config.yaml
d_model: 768
head_dim: 64
positions: "learned"
init: "normal"
init_std_o: 0.00655
init_std_up: 0.0262
init_std_down: 0.00655
lr_head: 0.00891
warmup_steps: 212
MLP neurons of a small language model. Each row is named by its layer, matrix (up: input weights) and neuron, and shows model dimensions 448-703. Each number is 500 + 50 x the weight over its row's rms, rounded and kept within 0 to 999. Numbers have three digits each.
After each neuron's rows, "fires after" lists the tokens most often just before its 100 highest values on Wikipedia text that the model never trained on.

L4.up922:504454521432471500547492461472549583393397540542515472577504478553486523431537458469526501487420519457464483487522476474469434490577418500601554455549431431566581483521466491482555582539503455446482525568454512492476520511533506554451466529538617493560460452474465566469563516444508490472519518510509496573540502417483492485437532541449413475394508406531546534488557313502532490464484508513483523446551476484494512493533407517555544442448567494458533467431538428451495487463607521541511648500509503445424475474520480535507477408544505476474525485438655505519474556442482498446450565424523454471547520576573436496487525384538442568565430509470456441467491494507501544530509440546541496445529536564429510490380457560435472487481435529465416386508482580413559470454484487
fires after: " |", "|"

L4.up780:651462548482556529538513491581590541466443522457444464513550433481519543514538457504429579603539486491474437416447529472562472498453426460468425516493512513477564524503595497392460430495531462430578514499523431529537515502492539520441552460544545474437515598545490435514450540450501423580491480506500546550549517425547416508456618500489585466501462385545502559443541518475500539541453540441520557485559568512456525493511523353505420430405470457471483466411444524586468479499531462492485527508492571497439519548426510459572459473615379454391516496549513512493536406483503430430428571560512518472470416580544478450502438470513513583536446452547494463511482503470589409460520537468546540476587488570549513551478420585480566539485544522551538530466419553475578556533578561
fires after: " |", ";", " /", ":"

L4.up736:454503507469452534513494453467505624506396532494490499491463526544440538535548553495549559548513441498524492405473532381511552493497532518470552461515500595564422493503477413483553576512481458386427460599422534509484425563601552521565516520459435520501420525479514561446461418476524507448452526452387521498574414509357549469554481468459431484457435466492527511497469486491505510499391484482497509460557466417518472502493526542516515474469485527465458528486538471542641435461568534567518456582564539543525514486421473567435554399516580445480607448459480439482572478458545445490449438516435473386479538542575510452416496401489485428423595547581467549567515509439530539505548420445500457492473533575616482524570476543515491483544547509425458426476491494434472505441441528
fires after: ".", "|", "\n", " 2", " 5", "\""

L4.up2134:546509557508504545532538515460585443496484453522506502386477467595531526411577547574514574537475565562561488534416517533507452501469503538482447435591508431491535439500545450483421430513485457525481507529538559561494447485459447458524539512608488516395522551447504469468420526499567507502580547506456539568589533439428483502424502498534493454499533469479418471465459477439513535525510522454616531492477486518551515451460537440459462449470462499513494443482526590465414511560529519515519423501425597467462588524464464412420514438460521551531555524483512492540457544465389507519553501459363463492482562568479499452467488476468493600418526544437584526508507474492458510392472544511609510448542496496546506522561418487410492469554547498436460462551478474537571402408505491
fires after: "|", " |", " on", " (", ")", "On"

L4.up2817:438503489446442558619479524486516501516568505548491459544534465552539486534503454519356494506474491530562472513454447514582417443509412511434557556536539397543445550450459414506494466565493394447569586526449502494501519549488460551387606564544518506558439511507450507495487661518556431399484547460490568545527480443512515524431564506517474556463629526454607563412496441539550536470469509506565514532579539504462527497442495564485515543520509480466523541437545458588500526466599494559466431533526607598622463463527500488492459353552593544513494559528499543529499506549581459517489420478427440472491580458535475467543521439482576515441456489514519518477578498457488553483484508434468497557541549590484480444413488444450496455528506433553546439507523407531426548499504592
fires after: ",", " before", " ("

L4.up934:535542478520445497395521530485574411550460524527521484497441436524466496496517483447449512550568448501508503442530455507506543515515515466537488483525460486582469466494488398465483421510500426351567502524471503596472483515557469452583534586551598528529501482354487488639486521488479464456556529561366470550537440455442461505562446555476488583556492529554485533412514476522466456437430470539509442565598555471493442513480595567493560474551450478536499513453561407580531544509569531565557506488500538484495529467545552445451486560502541542387498471420632366593461498528450482385464438504481483539453568502484523522512533425483552526441510423481497534493484456479436494453471450502539510395517546429486542533483482535476532490471539450535518422544539558478551511358437440
fires after: " |", " (", "-", ":"

L4.up2190:532508490525497536459501498429564391465424363500548437489534525526569538383522425476562519484511421503558443524439522542536459500548537539507563435452453458514507474526567421547496534571442500563445454491468448416521504527495463465517513475509543465480514422498559497476541489517530433530512552597435493530482469554498423479519584468471487508461569494571506449438455545498444408442432478480476599409451578501534532460504516472439519438526519449467526409516488519416375548515592485513485547531534466500554458419513545527592489517517467539523546590463534471630512435559482460409498445566551454496499542445473543409502536494492629501487563471568556577413433463465469464441475472431498510534408476448517551497495487513480483543537560487450508526531467441453438471565462500
fires after: "\n", " and"

L4.up2947:478476559444515473528546535474471498497528434479421522479556477431510558494544457561454471573491511444481526467498538453429558439517380536548577535518619414501510399478556544627534545513409493478487587489578502469485394466447528482451525484460572488518572444542449487498436509566516483490512468433436469474556555470439503447496498525495535558536464530348516507434537452455549537412515534445519549551461473544413621471484428587565456502497485415513488513434475457518503508570506494401490549441464513457576454509499460563435445489456542549557486500620493538446446473523476467541564566554441516551522515483498486374473413582509475484450506501499478495443514429446601493445524439517566581512481529458417512557482442528441584472590502620509414532535470543523384507470476614
fires after: " on", " |", "On", "\n\n"

L4.up1447:510503564421496553514527451511531535536539543665427434451496540560546572438447501468441483482467580423528512521505567438518447507587435515486430442467497549451473479491538539542401584619475468481517480492537552507525477581482455546534522517526506506518433473472544473507450446525611472466539532542515565530593538479467501483578554527535432489499456561541523476523485522360461510528479502480516391514556486546537479513596491504556454469445436486551608424516440487486475637555461540509587533431458557466514552414507474548481380361419366487515532509409519499507513463511525536615414506424538517474477491533567491444426393559570611446526527480516574560454420381381532563543534532498627513498546555492444514475539532559494516439574542533436504480559441566554478475460489533
fires after: " (", "{", "}", "19", ",", " ="

L4.up2440:535447612440489527492561462601533491509529496505536536473536598446583472550534416543413445446425451422520461505501503436532455515559485591488477490426565463557425443445453537547443527461512515561485580371578507502491469579431502512458556578515495537499517536506496597452456509583553507491576514449412557584453434372463527493561442545530524475534521503413530557542553464424389478503438492549516546527482510490516518513482417567528529503484487510606445456420569488560502390484550568555568440528457441503521651476499515497464551429536510574573472553538592559485458478458595506552512485479464426490541527582469433419443431496522559439527561407525520461491600439522527427450495497401481531516563442477496451509498471478509530514539482535393483549543424556505495432520442457
fires after: "-", " |", ",", " and"

L4.up1610:559613466506467495409447455508514422431575457461429492452466450512594416414503453476454534470533551539588446473456567545526532453503465524494523467464506397437487502482523346515564483547400564453481459577438552568451522469518571563495553462495455507480529519527477488547473429422434488486650548500537486501495576518457447457529555560408446486493541532552474461425515498512438508436570500444564543556552528482482484503452496462472512433526417625449456577518453550514472564522508489458580550570490508544388518480519526511545525467468497465459536497452544529570476449516524482530458500560418509408525507463594494561552549481557496500488545496527616597510502415527455526401433529444468527503503495402403610540513514517455556486506462541578501427522544596590666509491528559
fires after: "|", " |", " the", " and"

L4.up1979:541488570476597588509502562444582464489551487613493540613531488435482551491454536537494473427548550465544453528513447420511479355511448451453567470471438469530504529480467460545545476605513541468556542556482510469419549599573473505550576538493417481444479491456553565507491582535490610548571515422445623487472521499413530504496469474490429454545446443551416596493547490568481479561531459436562491618454464477543558556419463456500419495430495485543565508546495524447484468518538443466566489579529502536557581412524441456529485481523581476521545521470459457509504415430470528474571437484401497482476500520489460530471549502434497488470503547553526426473474594489443452612451491553506406451627561458464562575534506505524534553573551504509528467567521492547354520463391630
fires after: " |", "|"

L4.up2791:489571565424408524538461509538493511493442536534467517423490454484585468523483416411605534466525455546506492475604508484488505581424514405513421484524522510462491502543467447426513434494542504518513513535578379613586500543601537482487464487540545466508503447512499521528441498540612602426492555451472438622512524471509367385514513432541557459488445505576492497520478448454400430500435491513535559523506572491406561456605511495562499538509471538445579540526473443497510516493477465525574585522455461495488532410505503530482566544489504500461514385564610439456509480514559532584503495515461529471559446550488465507493485463570522454500505566484572487473531390461463525570488418466417546458483525547412551505456443546473486520518439504490537511501516464487445507538458558
fires after: " (", "\n", "|", ":", ",", " |"

L4.up299:437592618418510572459498592491486579538428574465589478432500501448492585453542456581495470454565456485474401543440515509477518503556479547551498480583465513489572352550578432520539536561523538462528487516578465425550400466538624502479506529501492547476584561508652421527523524497558421476438457516458538455467479557492466491520524444566546554509540456527507536532542382507536536492445505550504535528431516492525496522533543452461562522492528589455453504521530500580494526474497486567465505485513515537448510410498533540460585487535409584524431493445564450479403448390470503583483515439471496435457487521509525507466483437559507525517461453471477554483559422542410530580463459412469509512453457491504523492520437396468499530482486540547543480460577438595486535503559472
fires after: "=", ".", " as", "a", " 0", "-"

L4.up395:518526471536459497505383522518451594457490436500446449508471539515481510543484449561434556423444527499582447513533409518442551464586408393494486476431437431501442460461484454451516447562598508555419596516538489562473513636536491547457510443523553480573495529503407571556328488471551517481564467451456500562592493429474429516595482506556440535605500427471491450529562480485532408455472496475516489458401473485542518482473442527529518474534497398491465500536417469474489488473498494514428547510443439445583504418420432440481460478616551468551517525412559532471447533530474497515501494479456556510444470531505511409564533502519565387495522484570546507525628501431413520429428537573451550503551473491561511554515459385591468545551478474465481577399431484548431486509426437
fires after: " on", " On", " more", "On", " Assembly"

L4.up8:496414475498451483479476534579511598497560546527554528488519643478458557358472514534513563486415513476549495488492564508450453467517493452464496449575484483503408535438472509450542410542555528471483478520495604508454485598466549451517524492513489472483567409532485507535515492458585449507530493500482446544534448511553488446503567550487434465523552486445552552459396569519438534502592435567555517610538552506469498540490536493476454457434519412438451527464506469472404559412530464562431440528500639498524526455546537567351465476523534458521504521472477477416375505499493526534475479480447491499490528518502495486511501506525525528552558453482558463466521413538499543441514494458534467507447448503553435595518533565419499494509503472520521481454494567538415502331424420
fires after: ".", "\n\n", ",", " (", " \""

L4.up2946:475481531474552566592495517498563505526545484529462528502558496508420466502490532491478474556482538529558384575528483501539506413422539415475495466534480571448454476492510511425668479445533479454540529473527427540524387425480547476493463492576429504525437571544439545554548482444530463516502489453460631472485557432512438530548513486492469577535555531558554447520468435588458551413420478521514559544538551462428465574554530482575545497450521490452489471488501500511532460508510498504500614436461577549455371489541491556442427546587599522493507397661495523496522482493487505484531503464423450511515463462400515505542542535471514560461500502421512463583483436569449492525443502458418529405494473483506591497506508455488547437495478506494562574467518477626498508446594473
fires after: "=", " Al", "\n\n", " career", " the", "-"

L4.up141:568510573419560532462538472444532475438456518478495500412497518514509495512483521496511487454498470573492546501464486501481497491512499495592494483507547383474513479500501459478488456514504460478489487413405503459495527489486429436413536488495482576508488563518521530481432557509520511505552493489482499588557452472439440550402513522491446424462538448512463511444482426464438502461434592468405506533423517471505398526472489514471508447516509413480433394435511507586543519413455599452557492504550525499437543468424502420484608503428529548491528454508572499413558556530534468505520392466517515501501537624378480440475509513511469449494538400534592559496558471525495477531465449470523483452542469353550597582465447460509519555483561570441584489583503516536508537422432522
fires after: " |", ".", "|", ",", "-"

L4.up2157:447514481425586437495513546511567455504468535612490483491474515577514529419447450451491401637490406509578517528479539531545476482550544579524501493594485520434513434504548563487528550543544505438576502531517568498465476451500598492515573566512503511504590476418456536523363575529400405450421512470500452430517416492511532452494534458505469446443534431468426571514482411439524473473430488477460455488456529560607466554420506509629446501478460485561447535493515404494454501462523513484480451500426566563505530525534501624470455511429450590542453519454567419434449585551440511489503382424476535459477491516520527474535581470506610609449552474515487506486544447388449429436555515460489540536498447525464544457465489588522535477598481604537502576431477530510393592434543486
fires after: "\n", " on", "\""

L4.up782:556468500558540540460485479526537542389516540548594538523437460506524525579542495599547559544544558513621330552488505529473377480580555573467520500495474540549475442473455422461490514503558528474541628461507563426491522424469454510452486656484512477569480545576503487433521525442498531513520445574409531479519600443446484491500501503474489531425504510501514460460532563440436589456464482568502493509515488445455504516398530528406556544497548557462433515467413474487448498477579467483462579607504604508496558561530489508532504580445519496506512553487510526478482500476495435502561513554418373601523533542484512546428490574554515545519465540540523462590446557509470588601466491512399468492515477521514521507440466525539479546578506545466525527589463582510538537470461637
fires after: " |"

L4.up2137:522524533493419529501462457570441462478546485545569548435473489500403541616498480516426521535582472396414578557521515486534453498548543470426451385602472439479497519536421488465533457420402515537450524515507446536478449442454563537495494547510499507505409489485496503517501583497472431546632421448553524530554517527420443555492466405475391479526479429513615464475529557516574456546480611466502509497457508441506464561551465471549437496531512520523539499494546528484437434521507459543458468543550576527459525536452467418455501507500474486517523474434604460571451443469412455510558609389498498495572523606436489498526500432402473595474540442488474551518417486529479512453463439540403454438503501506486516435464535473539450506488514500432512489546494576523461502522503508
fires after: " |", "–"

L4.up562:490501464466469536446450471490530624560524505511528497419457485584461652532456501493499510532494531479485426453464513464526521479450560545454436445538481498496486445550465439535469524441445490409403494505505495542485425570451436489439514572578575466478554596456508518459613541457431450445481515476399494595520465497489529553534554503632454471504505441501550514468515460503382499463518506449457538525558489439440425551482475546518545573515523529526433503475482430571468477484565528508533526524516529514440496538563521468533486543396488490597690504531561501405541488391500464436445550450439529439518450520484443471476505468459496424500462503503469474588563483477410401489484372472499477463489470517558510496570480469532464561571559520540549564500461597542496505442564506
fires after: "\n\n", "=", " |"